config = dict(
    n_layer=8,
    d_model=512,
    n_head=4,
    n_kv_head=4,
    head_dim=128,
    d_mlp=1792,
    vocab_size=32000,
    activation='quick_gelu',
    norm='rmsnorm',
    norm_place='pre',
    norm_eps=1e-05,
    positions='rope',
    rope_base=10000.0,
    rope_fraction=1.0,
    qk_norm=True,
    attn_scale=0.14,
    bias='all',
    tie_embeddings=False,
    parallel_block=True,
    extras=['capped logits'],
    init='orth',
    init_std_qkv=0.0174,
    init_std_o=0.0174,
    init_std_up=0.0174,
    init_std_down=0.0,
    optimizer='adam_variant',
    lr=0.00106,
    lr_mult_qkv=0.7,
    beta1=0.9,
    beta2=0.98,
    lr_head=0.00425,
    warmup_steps=496,
    schedule='wsd',
    decay_fraction=0.621,
    decay_shape='linear',
    final_lr_fraction=0.1,
    batch_tokens=[65536, 131072, 262144],
    seq_len=1024,
    doc_mask=False,
    train_tokens=604300000,
    steps=4814,
    dataset='wikipedia_en',
)
MLP neurons of a small language model. Each row is named by its layer, matrix (down: output weights) and neuron, and shows model dimensions 160-351. Each number is 500 + 25 x the weight over its row's rms, rounded and kept within 0 to 999. Numbers have three digits each.
After each neuron's rows, "fires before" lists the tokens most often just after its 100 highest values on Wikipedia text that the model never trained on.

L4.down1365:489509532495496523512495457527507452520540519487502527512473464450556528453517491492494524508551468491459517527493479476502474498487474475536515532490445524505495504528499550486522502479473444493490511509505515455482484549499519461524493508545503499521506489500528481495439508496469468494547503514456503520509487520506510457465520504455543483494485493470486505538528504478496482462507493486477495572542492492476468505505548511510480494501499513497504520490495454469495511476462545497486510578511530532486462539527446462509470489519489508535516527474505491499512490505510508489
fires before: "-", "\n", "="

L4.down1525:476485519551535511498470528473543456497516509510486504438491523525486484530534522523469493528520465507497535485501537456538539513483520487513487472533507507482551529479518517510516543485453522536492469494525526514503474490540566525504498490466489479552496451478470498499499471504505511534494486470502481488454465468505471489536484523533490435490513493519566473496514476470511453496490489438524529458450546503508506460462488477535491540496495466525538526523522520514493540504520494507515476476506538506487503515485527486523480476500520520489499503537491493514481491469452523484
fires before: " as", "|", " of", "ed", "C"

L4.down1108:498486556481471519445502498507553527472491492491541548503531487480474505481501486502471502527447512503507522510517503474495526488487482505496481483503471471505532472483504519514485492465481462542497533534528534461523503443501500527474464511476521465499486548511527481495500503526485489510501509534454516577486512505513473520489475508509499507507460494476503492478500512502497436511490487462512516491472469484510509448509468532464520497501529465512483445490475547521468473521552517502551511541502522515481505486514519531492488512490492487458526447491517536519450473479484458514
fires before: "\n", "==", ",", " is"

L4.down102:509492532453501479458459459467452510490479502524497494465533544467503536523502459512549483542504487507513502496496488466528527521517531486544471520484510517475532513529506534489464471469487482508539495499508484483460484514502489486490496478498506502496503501454515469488539473478509468525470462519495483501541478504498501482529507495503491516551501531498539516513480489524535479489516446501501465519532521462536541502450483529484509531494506507492527467528489485480487466451461489505465522496510500501480488499452472463509510470505498466476513482508537492501504566473522504497
fires before: "\n", " ("

L4.down1775:490507523536508522514514509495520469509489513498490522436572504491524467498508426466498476524482557510451534504504474511492435531495549489521473531547502484524470483494483498500527497495501506527473522448568484471507450521509493530518486436509531542463525450485547467503492521498509498491484503497502538541492473508504479474512483504509505442545487532514510511473501499464476523516468479473517500528567499505490479523465522478477519508503485530495513522488518480495476526516493522511492527507513477492491527459449508462495526504498484520464502525487497524551516499489517414441
fires before: "-", "\n", "|", "="

L4.down332:496497513462488500501540479523513541531481484530527463489520442467512513532486475506496509473517514499544512490481457490495504498491484466530492483461506457483463479519545518508491507573534491526509474476557520526475510480521491475473478523543488494492509499497499533485504531492497485503542515482528576485496488530467501480518435505507482555500521521477470516510531534472515471498489521520474481477538527482534494435497479518518491510560533521493523513462458482490493533494528493521545546485535503505473490494492447541516498493508516507471519471498498517503542504492541467497
fires before: " |", " 0", "\n"

L4.down220:525508548529541491519506507475474502499477468511436517443538483515555534472499481495518465502488474522500478505543525529506519463457465468492537473476506460517521504464459537521491492485503488508554478463488534528503500504523472490535511517520496504488531493554514520502442522507512501502474473539482506487507525450531474498507497486490516518480519533558463486519483522513523500494485496528502454537463498509473512482479483492561509482494525528498470460488462497539510492455508488468512507495494490447507455462516508482508486471530453456440461513490496471491505501471507521531
fires before: " |"

L4.down361:479470473495492525463487513504508524495498521498472471511491510486537453508477504543488534526482520476471523478456514523476528495527516456495498503498490534490524478492493477522445510490502501492486496506526513504512515502488551505510472519535524491487470522499491539550486500536509532531528484570505539461504520545487503492478520487487499512478467501510496496546480514471505556517520475468514514525538519492498482490450466521512503529509507537538511517469528463502516535559474516502467486495466506504501464550476465453510469510495546511486481522498545499504486459523524514495
fires before: " |", " 0;", " 0", "\n"

L4.down1421:461431518497499491535492437478475460540477503483463502502523514481530522459506455481504509502481437512469489502441496489517468503492500495503506467512486515474510492510505484484472497460502497524541502528514524507511519516474479527476500508535487531580525473499511471470485502534478457528523485510473500544527464484484485512479516530495460524529540495546473568507486549456508534479465515489472526527501476498538519496493513503521463483478484483469514531500471497520531519472510445499514487508529508482468553512500463469500508494503512536546478498476465480471501473481517469511
fires before: "-", "\n", "="

L4.down1688:525479498505467532512521459515532465495535480513470546514541539483496505492494483483549505497504505487476488513479496497508493508534500504502514481457508529491520511493514478486440529490485520498531477469499505501493513456521529452531479511559494502505505515522451498477504488494504524489585490459534522471496491547517527444480464519507473500489485509553510506506505490519513478501525470511490556487512446523480508519476515505501507460533507530499505507523538537511450517550513517502514516482495456476507458490522493457488487465532499508495466523528547514517510526507492516499
fires before: " |", "\n", " "

L4.down1243:510517492472465547509512483504478482551545533531461489534536512532533490530472510462538465500533489510536507528526485513474491495466494471500477503472515549455520500500499493529494500517485498483508507479455491532487531499488497502501506487486479504489479502510495477538514526482508475515436476517463513482536516485534461546507511475515496507484497482557531506515521509531503531501483487523477480474493455546491521489495489489468498532502554489529540529562491476512506510475511487507473505498536467546493513505510496533470519522508530534459493500477527453466472523484518503582
fires before: "\n", "|", ";", " pro"

L4.down318:477509470494493512499488517492536471515498509499500524507457502531476499491456462473461486542489480501520475446542511518555499498501535522528453542513524480502498529480546483520526527470490516535525510513546517505496489493489524479472503463493466548527499507499488524487513494502511506476522495522470482438502497487545552509492484520505522497540530586516530538488501495489507491516487488481480461491493533476529489496456501504449552539458446534507511525499489507460508464489468489501510528475520513491496505484487521479513551500505489493519472491523497478504521458464528505518
fires before: " of"

L4.down1535:499510508477522431524543462452518497462454514520451480501466543485496483516531498511511518528541528506518508495516516465544503498470553478521497528504507490524498476531537532512526503511520513500462497575480494510505522478489525488491517493504474485495511518518542476498536471519503492491458477517519540468519505557494515506502461488483504480475534531496455464487499465531460497475476463527505487479466479475487451517514481519505478453474503525523460490542536544534521529499531471524484490478475473495555489514475495506476495472506560494442446485491514529522451481499498493483
fires before: "\n"

L4.down844:549513489495479574489519494515495485492482511548488486491519506492521510509531438493498507498526454495538544514484489482508490539506541504489527498476463454518525468500488519514514488559499506504491517459481463517515527521502518501515461515470537505471528482478520505540468484511470517459473486472488459484509527469507503501481530481542480510511469515527497543509507479504522446493501464497501474503477533532515502505530519485498471484492491448502501496554519537514516487502514467536536492492541500504492528495507468505525473510496507498507558512498521513535510487440485497473
fires before: "\n", " |"

L4.down651:494507466515501491494474466548451524489462467464463482492533477488519506551483527526459459496497493502467465494510481505508492522535515483538524500494497457517513530512489487458467454500478507479517462467504490467503531503510553481503454499527473457488508496509480501536446479491511461492510538466505495492462512490492530522461480509478513482514515494516513479541505468475482493504501498505489535517508492533478513484481559511526480496505520493484461498510511498501510505455496468499482491524497494485422468524499524498524516522507507483461518470525491472515510466531543516522
fires before: "\n", "-"